config.toml
n_layer = 13
d_mlp = 384
positions = "rope"
init_std_qkv = 0.0449
seq_len = 128
doc_mask = true
MLP neurons of a small language model. Each row is named by its layer, matrix (down: output weights) and neuron, and shows model dimensions 0-191. Each number is 128 + 24 x the weight over its row's rms, rounded and kept within 0 to 255. Numbers have three digits each. A neuron's up and down rows have the sign that makes its largest values positive.
After each neuron's rows, "fires before" lists the tokens most often just after its 100 highest values on Wikipedia text that the model never trained on.

L8.down287:218181128135113117122145159091138155139144140138142119142141125114095062122120143177106107129136149100108176111115124102123121150101115154106175139146117114172099117086118149176157105163105122131121117101125125082123142088148143119169107079105113153171140153090144107169116085118129139100116191115147155108100107106133106132164115154129131115135115150120163109128136115106200140121108119134136134124115103095140107102159111120147172123140137132120110147098145131141117137111095131106108102131113130104141143164086134120146126132148132107136130123182097145148111135140150139127
fires before: "ed ", "ment", "ment ", "ing ", "ation "

L6.down84:086152158149140137126119191123109095118121108086141112151124143137125120140127170098150152141108096105154130128162134137155180109174098136110118138108138124081173111131134099069168116096168149125099139161155112146085091171115124124152157119123157083109111147124132115156128151203120142133081160152140160136148118098154110127144139120127106111121108091131167106119142092103164117120125177121133103106098154149094118166104137136139143142126120103158107148149147099109137120179132127103103126137125127103117109110114153172161122164153129114133140112082155137123146129112134100116
fires before: ": ", "==", "e", "ation", "\n"

L10.down91:093134153155083166113123126136116154132118152152107155121116133174168119140087109141141109131142135115079151140151162126128093134157136122137153139125170135078133127150140154099135111142131132138114125150109123133100127126113132154133148143129126169153124170139129172122151145107122112103134179122133152126158191104122131128116163126134123120128103140108117154123101180131098140118156139130146132083128127113095172146115122129134183151086195101115140145177168087159128164129109113142135086102075139132162095135137121145136113121161123119113174114126123126188148191171124155134
fires before: "\n", "q ", ": ", "^{", "+"

L5.down197:065117099149113101107136141109150159173138118132141129127129106120134150136126134150109172131085115151125140166132109113150073143144151128102149134126143097133139087083099101180129113116083131141106151134159129144168157125149185107133140119089101101144148102159150108111164119160116109160120134183124122120103131112133112136131126140116101117115126129176110171143155153160148115138125125133105117192109086136122121135081140168137119104120104163125161156160153130150132154123172147117137134080160143110114182155164151141133117131102134140134117088177134129141163114122111107086
fires before: "in ", "on ", "at ", "| "

L8.down367:084125133156133114098135070111096127123144128151088120132140158143129138127103112150161133156141128132129133121150117114137118111117128121127124130110117099136150156106148086117160145118114078091123150168129111124113082088143148103143110082122097095139113145147087145128139119165111153117103140116102107093114147126148133136192096162141125118137098155174103101107167124143167155134175078146128148176139064120134142093080166081128130134100116131110072145156124117135162129141133106155133160118102126102140151127113149140177137134108113173126097095121148130145086154113090112129
fires before: "in ", "on ", "that ", ": ", "at "

L2.down227:139100151083156101143121110128170152137122131146167151119125151144125124086135113100152072126111175123175148143132109146166150109077111151110122106092132124123143131182160104117084132125130142150135145140135117126106114122127138125124095124126096147144120113152109158135104148152126146161116129102105130194109109184112125107138130146128095146122102132137164118094126116117176129116132118105135134099129131101145121129111134154165144135153169133179178145173118197086112105104118142105161132099116130108141114072089141136137154134170121204121107161114126118125146154148115130128
fires before: "\n", "\n\n"

L10.down319:215124131141116158137109135114106137049133144110149138117102152156116062127137128132151142141114156141109156118161122143120127154110132165120110132088104147148117085129138115125108135105133174144109142128105139113082113141137146132111155144126082083125157077108159104134128104105136106158143103087120114103138135126130132104172109125110108087103101125111114145164129149098113112130133149104135154177152144132140121161100109153151142113134119152112120095180099112089108128098144105124163122104165124144123122120080114151127132126157117097068157133118107081106120129097100084129
fires before: ", ", ". ", ".", "\" ", "'"

L2.down73:102094124145118107141137145120123126099113143116116087126111130147145026147090129113167154120092122116128113168119140142140131106128126104124082127124103118167158117126127157103085124151112108131109130168159089115134119151137121088125132123125145126151137159086131124074121163099134116109155145159152189153123076151132095142148159141133130099133120139081086152086142125122161158127082165112121153143101137157132105121116192113175137126128087168086113145095139122120118101140111100142136110138110153121125132087131149146112107112092129131141141150148169143135135124117153103095
fires before: "| ", "al", "at"

L2.down119:083126144109152098110166143141096127129120149123114141106193135109139149141108101118138153139197150155124128120149190104144110150102162147122097089119099173125170147137106143133086140171171102155109151161119108140126110142094161108143133151160113153144115156118129119132138085125120098125163134124165139119102118121114118117112115161156128154098129143088166151128115109143130116118116132156135159104181105134140121136129152155116084108144120105153143135172125166099148127147167132125143112155173086131129108140160150152120138126106183156148123116117148174129071106165121135152
fires before: "0", "1", "2", "5", "4", "3"

L9.down224:096161164095125161117117119117088143147139135130129114132154158130104097103147113145117149114175157111137106138173134100136153146135123145132110153162146092125117142124119128156096125117082101148138114120093119136152137124139086093093143140098167101104151165139138139167071152132158099113113132106120125093167106074131169104172172143116145122129165119088160112108115135109170141141135150135088157100139111165082115135117122149155169123125106130161157122166130101153122133101099112118127126115100130136091091142154128149110122123163123082092103095163118146146138097135089075112
fires before: "of ", "and ", "who ", "(", "at ", "in "

L6.down224:161136165109101114132131146137136166129144130128111127164123152120141106137124099097163149135094133165129131094152116145127133123103131099197131141158130151098130160135125149152135156120132161131166136164126083158117128148140131100118123123167092104147091150129117144109192100096125137181152157111153118114102135118126139152081123135177156083125155102118166142139090094104109121120124136163132136097115134085170095124138125134091119114163145117110108114184127112137133100112138111149154093110078100101145146175101148136120163150090140149161111171177095109118103133114114118125
fires before: "ed ", "ing ", "e ", "al ", "ation ", ","

L6.down113:109123117090155160129154126094162119090138103131160159097113110118123189142150158101105100139108121111124169095119151130127115109129132122094156133116119187071150103105077135109120141129162120127131117095143156131132132111112131127109185133119139081163108128097127159077095156131168048130051152144132143154143107109159131147126132129133079164111136110119116084129136129142106093138085119117153140104118111126154131146143131156119110188124120160102139132162113121133132096181125140119137125111167112121131115114147113152117106130123137116105131115141121127108087167130146118117
fires before: "2", ": ", "(", "U"

L5.down286:118107099144158118151165134108161108171138133112135134126103132114134105140124104150142062148109145122156141135141114145119118114116099117083134094093099138118119110081133148124137130145146154124118156129152125104156111150169098107144133106115133089105128156108155150109128230121109133142122114117171109102105110157136099137100123141096134097179095108162118126110126132128077119130089157118145115150150143174219127105102145137130124126147099122143136120127104141125103167147136165101161098140159135133117105160127137132137128120130149132091089116109130074154108103149168148154
fires before: "| ", "|"

L8.down322:157138184139156121155117141076122136119135098095131121090129126145132109086100089125172116157126156147126184145123069128159121132149098143113088129153133129100147105095151123128124105128095168108135152108124099172138085118134111171110126125123097172131084101113150138141115118108121093127113149095108144140116109116113127114120120096143178139124114109120134124098106144147135131088172128105162125112116113149131119171136123168083098119121099106126134114106122147148145100092092118115162074107134167109113097111137139128088095109116081147147105110109111114120104162095179091114
fires before: "\n\n", "\n"

L2.down191:110131107153131102149133136122146148172119096122156108126121136145090133134115112151108129160134147137087134141106131155166146131121116137185080119130107112135110124140139092104118114159120176115134136133126112151159108127203125134115124113086093087165146103109119157138090066134148140125133140128141140098147184146124126132153162097150148136120105127148127180141107192136141140129133149097129133151159079154128102094130117090118118144167100147126174156176120092157126105127134117156138145163106093134132119113125176153108107109125121131131112090095147095151134097177106166155
fires before: ", ", "s ", ". ", "ed ", "==", "al "

L8.down5:164121130115110131157129122121134121168095115159125117111176120167170179111125163168134094158126132127126089191147142157101114127135185127124133123131137141190139137072115115096138116103097125147152115102135115103158137097122108121143141154141144145130166123142169145160133168137124133147151121140161094125096081121126124123090136114119095114129127136096129183139128097163122122083108086119095159158089119147098113111114123114105135147156118125158138095155113114160161159168113082084140172119109111097148114119100133109126116099136122097131157093119116096103154114106132132105
fires before: "in ", "in", "ree ", "o "

L6.down231:157128156093112170155166153118115111142088118117145134143125116146135000115108112154086140152117115118117210113118106098118130136104157101114118138127125160124137107166146085122122122094134104162104158135118145147122135131086102127107127151129085134160109112103110125155104146118131118147130121100168136117121138202130130112129140111128144124117122119130161094144119152091154128108099112086147134126127135105119122122132105181158142098138103138132125100142102130137131151113125137128128124142119120113140092165156115143112110146138136103141128135147161128152160127153130130125
fires before: "==", "===", "=== ", "== ", "= ", "- "

L5.down225:147143095146118137151122099153136122114145095130101115100146134167120147113072112140172097105164110154164193121098090147104154112160131104121176106120165105137108138108114134125144120144086154193118138126128161132130121132108134118110136125122113139111082103110118164090086152098101152161154131125164132140112115107112084150122123123131123134135123158128135140136136131072156089155131149161111104156111109103093129107117162098132149177129148140080097140140120106167108135119105151121139110142140116159124153081162168131068168123123106100092088135156108135123144139118134108103
fires before: "% ", "the ", "\n"

L6.down44:141125134143154125146133095117157146113069126106103122187137156138143057146081105154102119100135157123149111151147123119129093141114099153103165110144075129112136116130150101119083110103127106109130137101127126121143148156163114125118156110123119154107161133140134141131133168122134153127138110129145128160061101136119123132132156156107136090157172150102122120114164123106126103134146118141142182078104139143167084143084183168107133094111116127145104161103104143130141151111160101107149121117149095110123119147128114105148139110123113163092104096178102104133149119118170129174
fires before: "| ", "|"

L9.down348:110110143118128172113155170148122138118126125128116144092138109111147157128103081119155133139116118107113101132141100109110116126156152124143087110181103167117121121127083109115165107152111135125133138133116140136134130111175108128173139059053126095178100135165090109133129089158150123105132149109121129124100134142118142139132137130126166127123153133134118154096129160141116080121144136104096184154160138119172146155081074116111134162150075121164113110161131132126167182133097144133130100113088145109146119090130136124133129128128134130117178100149093135132079126141104122123
fires before: "(", "1", ") ", "7", "8"

L10.down58:158107169154163144112120105102119146103144142096115152165152103152146170134118143180130160168162136167122125138150114155149092123117152078171172132140130170160099112102131137181123122167114135126133133137123123135189132139105128133125112159123107124078149127113130159138110143128139110097155129104117101138092153077127146143173111119114102138094192134162128122168113109153120171135150160162166093141119148143115150136128164153126128154131124112113153159082110143167114120104114154145123102119104103101146103066130138131112134128103149083093147145131150112122111128156118116134
fires before: "S", "Qu", "School ", "ary", "ost"

L6.down41:116133112110130117142183170139123159140120129120161116139116091153107145120065159130115103146152127144167099139143161089130132170146113114085126156172082145127119139072131104111087136108174132159139115106086080154140117111168126143106110129098090106124145103145132148131142098104143119113151120102142109148127089144146104127125151126103097182153134138088107152083136120118116175098108118120076148133150110125085143128111134164145098111125150108179143121106100139158167132141128129164141144114166137129152119117112157134144120151118170117111130107097170097139154115100156098112
fires before: ", ", ": ", ". ", "'", "."

L10.down28:169126156154083160128121151123139110138073110161131198122123134158123130108151120148163164136143112115134192168112139139134105120117065131123107112148130141105120142126159128147170120078159162126103123098109188115134150125096100098082119149156121121073188126113134122119073126101122111124119104081095125131128131126109163099145125133154129097138123132190116157125124080091114133126140169142158144128128106122137133141153133122111143150073132145119115137068130127138093150172144123133152107122132160152132145132147135138129132151135127139125145147096124126148146168095114126125
fires before: "% ", "."

L10.down147:100157093150108126148153139160106091168118177142137167125100137146122083143141170142120150132103131143157122106125150138118115118116167095139105100130132139144129125092112133135115111136151138099129106164111174185110068109096134136115153150095138163107144143130144152137127119144117110159058138109112120119154139137107102126116103110112153125149157158154122111091124140141137136134122174145156144121098115124159141168163121102083113129118058125127168125160117136135170139168150123135110177148137100114103142113091109088118136087131098148098104129161108070141095128144118139158
fires before: ": ", "("

L5.down52:167128132171127102171122128107119122075131106143158157155144198149126125139120103125126149149119156078060090160142107111120124082130153128136138098097115153139152125161126133122121141122111138153130121129139151141126113110108102142127103108164127119148142114148108152110150137099133106130137143169089135085164119139132143115160132127106117125128164142120125132111125162141165118091112137114134160129112134116110114158100156148102132118125103073097125179157158116165089126136106095166173168121102119099147116094105151124105127180091115161164159117159129199111149160136120134146
fires before: ", ", "\n", ". ", ".", "e ", "'"

L5.down265:105152132154146132138152149139136103151120131106113153138118142134148120117166110133111087089094081126190101129096153137110123167100104143136124105124091150120085132109127102112148089170145134151097106126146080164110100131131130169142116132140121122144152091140168148113080169115110136092076130151145142103094186129156122099141132134143126115154095107132145136131152140152159091108136087155113120108106134102109163120132134125134150111122107151115135098123114142137168144108158146078176148163104115142162133144102126119097147105142126161184126110117102127133131067163087094146
fires before: ": ", "s ", "ro", "200", "t"

L9.down147:155106148133121115118156136128172159125115099150162148131129123139147000153117110164118117136125147099105150093143112122108114144083166131158123130106096141125093133116124106115101117141115135143158108151101098139110131136129108110073150097133122116150123130103125107142147149187129152118129128120113150116153103119123103143131149120157082109158118106121144107140123148119141106139116150106091111161155143125149151112117112128160128106141112130136154119132124073141119143116116165108103141116138155120086126148119122129138114098108140078082163116151092127156142115146112134154
fires before: "of "

L8.down131:078162167139106110126095148125153113087122122091125127120105138133134106143195129122160141146139140144125110170133170120125163102174141082145137139106140096138157111109098114147120101083069140106117128129151145116115117114142099104097158145185145121111119148123173102159101127073140148162101144115120113103136114148171135170137087155118134149125115195126128129136120099129089099136137148101153151142123102086144119095151112175113101136129134115146148141142153103166129131153118134168087151122104092123142086122166136124125113127157116111143100076117111113159123121129138150122
fires before: "ly ", "le", "il", "e", "and", "les "

L8.down61:099128155132097107149211147126143099080091113154097099136091128142124100116092157129141092146109133111146091125086092091145130135162135113134189131102102125131105147131148146166130106133129110118112125128148125152140105156124121104082103098080100144137165115139139146136107156122093131105129126098160116115135099129106130128099155140130113143115148135099116109118119078101148158115125131119080124149102132152110097136153192077107136121131090165158155145126173119116066132123107135154143122133136068138140159149123155088161127129118157131136131138122101131115157115171152123123
fires before: ": ", "mer ", "s"

L8.down253:159156131138097125124094158114099114118127121126173109102118130110144113146145099140148121146065137113149118089140128145119132098094087160123133111139131145124114121093114129090094145115120132157169087157135115090130163141149148118131108126153121155149069142135136105120139104101098092120142102165119119117162142189102147098133112146144139128191139149119157160133077169112118127107101177126112122120127161114110087145115124135100158173076151121125147129082114129117132098071130136156085100108145139105136147147087129116094124136129132160099148125158113151111107081141096093118
fires before: "al", "al ", "als ", "als", "ate ", "| "

L6.down356:184163150108151130138160144143144152150131133093112123147152109101123112123100129090129139165144153108112160094143146136130122103105089096117144086100102143075127154100093089189143111110184148149164132130084140117161177107134129128144159141122151096083102100106129127117152136096083120146110154082114149150157148120139151139093107117153120121130161122118116104103095165123146117148144153127159118126125126104129113160179113141146123151142130102118112137160076122157111127130121141079115177148112105138151115124113147075141098141091110107095116100125152179133124145127120116129
fires before: ", ", ". ", "–", "ed ", "s", "i"

L8.down199:123117094104145129176092128093131133114110123122065121140130171067119125143113118111183124097150143151134131103134141158151182120095092108098125120118109067117146148116120145154112130118162126118134136108122103114134136106141140114161120113135100110138152137115153120136195127124117169141146122119149090112154136067103154134132140136173172117073109117115159160122162113091151135121108179156155137167131137105107115110155130110131148118158126124123097132135088110134130103117056085138137123105126140100119166158144119141134143134098132161146131181148162114157102139127143116150
fires before: "ed ", "es ", "ing ", "ment ", "er "

L8.down143:142123100133098100154099125115100160115153201121107147160133097150114075132148136132165117124076160145158115075134120092141138119142138092141119155155119178077128175093136099111134130115120143144120128115149086110139131113135091129118120155128161140156116164132095164140165086108117130137134098120122166126126144122109091132123101112162149173127153131083117144154145125130147132145148117151119127146109127144114149149172147103169117160168134157131122141088075159108153128102098098112073155172120126127141121124121130127101104125080103149148113102115130142127139117105172112155
fires before: "to "

L9.down353:125118117107106114147082125138106136133139129093176197105143128117111068193166092124113131140142129152132126123140139152135092164131152154092150177136127166091113144145138112114108114079117107155112075135122099163149144161119127137127163134134135148123114146141174139160145133123105161141076143103101151124151111059109122118113102098120137151154154097125133147149108100156117135137123126115173148117159152160124167143139144152144133136120129141116126103124108128163124101109101143096119157134152153144094112120111092186126102118149150170117147139149148121152146106136158087088
fires before: ", ", "to ", "– ", "–", "and "

L2.down228:076160146126136131098103114127109112130095146156111132138143148136130036108131135130116109123107125134182163108148143195143133077090121117105130133137114113159124116129126145143113172086182114137090110104162078139115145138154129141139083146104144090139125141136122181124124142166088135109161109157156087121161135130103130152091125091081109142148101100117153155134130123121128136140167110133080163152124108132144117132129157129133110092154141115125126118135088130083191122123100099143101131139127083136138137100122142155101158116129130137140124160116131132142143097157115099141
fires before: "of ", "in ", "| ", "b", "and "

L10.down111:108126104105116136083156117094146113092106131146133113089118139105140108180138118090091141116101090139134135100112130153149142156112107142127156119120137102116088139172147159119158122130137138134118082089111128162114100134136133155159123166153154113116128133130145160086180130127142163136174147105138140131188116134170141120104125164114105134130114146109110121091146101164128115138115118148161053147112141155096085138114122098128147172144144108117123054141109151108140133101084095138128156153115110107123113119158143148115134124125085104111164159124101105083159106144132095149
fires before: "er ", "er", "or ", ", ", "\n", "or"

L6.down156:156121146185118140081155166148116144111111159120125151151129107121108147127102141161109122154107089116133124134133149150140121104115143130123145141158082146128115127112148148079137126142117162092152188134079133086125165126157097108158158124115132096153139182087140133123126127086187126124131130136140088121111166133131096130085110151135172097138149144139086116132136137130136166141108106134118125142129101154096128140097110112120153116167158135175123149128155125124118117109114153125098147095053115147145079155070104137150108143128188102162129131145098112123114119136124118137
fires before: "| ", "|", "ti", "(", "tion ", "ound "

L6.down240:169111101139113097104144133107125072117151154116093116120084131103188180142151092162122150157115147145135103076158119125135126145130114088123136142120142115148150153114106126146178140114120136138105112160145107071149119114172114143117084140136089123141104176107123131137175134139114132089196129110104131121111132162127142123113128138140104162114130155135091117124072092079147113109146140178122111140087118144163088157106119125116089111107107118153142136134130111111146119110087115160144110109156146105111135112095098118113123170167112139163128115104162141108141111152137131106
fires before: "y", "p", "ies", "o ", "ps "

L8.down44:101151108125169143116148133103128144128161108069115089156124091139112102133120089154141179120139108124106133098125076132099153112127098147102131138145148122135160145111105094138146132152147107129119106130157126150139093163096097106134116133140091183122106087152160143126123115158096101124108129138118128114148142161119141082112143152144168129159167083142113145122137134135144114080111131092161107139078129117116123148147132117145177169106108145150111158136146132162136165105101159105183151149126089112129104116102106129074117108114088114150146128118128130144191169112119122166
fires before: "= ", "P", "us"

L6.down296:127128180120150080130146141124116139153121095100088156111134177133111067125154127167112107129103124084060110126175156102174154152111126095136078128114091118128173206169168143130132109111147133174137121158143119166148162134119112150149149110128131153138124113135090136107114122120151082122132152146106093138124157113120116155134173137107138131114147121163168113154149124117137087134122133100143121154115156108135104113092133149157128070156163119141108139146128150102191117146112095121105147132082114131119170127145121118138110121131123112129124122140116141108142139118112110136
fires before: "in ", "on ", "at", "at "

L6.down60:103134130106157106089121133118123119143147140101091158099125146144118086099121144139121152135088186079127120096154105141111113121138126103148101105113124107133100157104086165108112106124122124127131125126127105102144140177138096078114138149120149119136125114135135157113101167151127116172131151123109130088099104104128144040099153179134106134131135098132133117143117147125109112157161093156081110160136110127117110109142105160070086131156112130134153117135099143118115121128097115095119098075112122130113133106102116104134099051112121128150157093162121114140107126155163108099
fires before: ": ", "| ", "th", "th ", "ity"

L6.down298:105131088140102150155109126121085150103115145102120145124148106142152106133128118159096139075111128130146148141112128109139142116129170168159125089124113158150156121123117119142084114109119128098078105098091130086132110147157083125143156117138155092141197104129125075148121186145104128144123127133108121136138128105152099118141143151111147155168161147125126134128114112154087136125124155133150154070124108154140151089129089138123076127119169123162123143123158103173099163136095171092135159125144097192128089132137135145130112112156114146136105141140091116112152134094149109150
fires before: "le ", "le", "ip", "il", "ul", "ed "

L10.down318:102110112111136174109159105095124147097127132202106120123129179133118074133135133166126128123126153101193135122135106146112112097097078164137104133120143129149108116134132131129149144120097107113132178100169130155130119119076109135136153132156132126097134131146101121100137150074111128063131124152127109146114115081122132139154118139114098105114070137153122121140161124120106101115116145125096110107147147124146168152080141123132171111119132129120167131155118110151163154110172142119157171142150116147173099079126135130133145141147162093128111081167105102132166123136136131120
fires before: "| ", "|", "% ", "|---|---|---|---", "ts ", "en"

L10.down137:211091165126149124147153133142151131130133133156134103111102098120122048114116118136117145160137148063131156113160133130107144132119089099110140147103110118120110083127100123104118139123196104127137114131113151108120163113143189125130124150135124097145127160154110094137153159095150099153112117141140111128122120153157089080168135150152079141107128135124147141134129168130173142065101140141102119121140138180149092089103125122118139158127147103098116155069140112150135128140102133161109120153144115136105122098093112113108121101158141125141152140132116111147130147116154126145
fires before: ". ", "s ", ", ", ".", "s", "-"

L2.down257:119108164112151162156193087147139116156122134133132081123118105172128104120156097130116135133133158126096182122096132105140205109126129099170121148126130125164137080140119094077132151117111119128183170141122148150137084168123107163114102139095123136105141136118103112119110173186119092110097156120117108139117124145091146094135152103153152133113149136110106121119085117135146132140133145093152068135169125095115128158114151089151152118131126101143156118113130137129149107112126134156118101168102121172147121170126122129114105132139104113116133148102141149120141111106093155146
fires before: "= ", "===", "=== ", "==", "| ", "St"

L9.down146:098127124137179130142137088106130090090109116114131113137113124161128085136131148101118109153118138129105140168161148133096118081151175135119122080107135105104100096102144138157080127134130099120126145140058148149107140128124147116113096143128119145140136107137151119130149116123111163086103087134136131142156121083128086158072127124143115148121130135197112075104161163141139167092091121108143153170121092136131138128114076146096147140091146153103153131123120158087133117090110144103154112134105146107150101101134071098101150156158132125137139129162129131145121118108141133109
fires before: "- ", "| "

L8.down1:153102169127074112122156102146154083108093145155129103122126103150118109130154103175149109113126156181146122147135125183122088117118093080153126148159110134137095131132109155151164149140153143117159159135132090114163120129107137085157152127135166143134153130116153124141105150112158126158138141120145114134129117158094129184179154118103139167165122147153163063131103176150151138127144146129106119104102165138184133134112141139126118153104177098128105110185119131127144125149116099153140088096133141186139116110147122114133135107122149106148133130131141124141130116119177131140
fires before: "u", "ed ", "ual ", "r", "sive ", "sion "

L6.down267:094144102146115163146152186102108138151109111103109142124144115104144129127145131131128126094105155104143093110090119122145147148158070094116123128101132127066111133123164145122148109156115117136088115110143136177126174160117103125119151120110099115136100131132122130104116096150155173119118130104138117145119169123119148093157118147108106162120130122165149159150130095146100099091131136131161154128143139124097130131139136130141133078102119137173097153104186190114156107137172155152139117131105152153122106133143154106138124140094088094153155083156098127150141107190121079120
fires before: "| ", ": ", "′", "n", "c"

L9.down156:152096143145126159108155135122157162126109179146130096134086149168091122178105154120149118092125108138134140149113124134087160117117129118132112137121167128167093141120097123117114114135113109149107135130172128164157147125142178141127159132127102174162127119145138148131129091142149113131113135132154118098127112105151124154130133151130108106124122128100151148098182112082174124138159121096150143120077144106129156126166113143116122130123091138116154139161064119134117166119127131149111062146102135135136139116124152123138112096109165145117071131100076107146102144127197069133
fires before: "ned ", "n ", "n", "t ", "ed "

L9.down143:149135133129092102159119119098092091110139097075157137124121071127126142143117122140157145146124137124136157170133091106119098152117109102096121124089149115130170102153161142114145106104124141170131158191095131116112112150096126133109098196145137116157140067160116125103125148134121157104145146163085142118093118130147166133162119139108139101186135108109143150161113114099120141186138168174129118099117140138098104144150093153134088119125095133129122103147138134138101141127154115117111134130092096116097143095152161129146140157131116132126184081156124121119135122117139156123
fires before: ": ", ", "

L9.down293:179100147120132121125170138093104145141130105112084145099081113142152097155098146153171133116103155164108122113131057124110133101161086153147112137127110157182136128146149163128146121159112106099136126130141110125134105158129140146171115119092102118095142181111152152123161117168126146153134105132128136147090188115142147114125101099139133127120105163144130105106168138100147144098116087100098146129120119115170173113108144117135109149134117114152110110125113123163085118116123140161174093134155120124123129161115159163132120133130101117174145091103102122098135168092152099124
fires before: "| ", "|", ": ", "(", "d"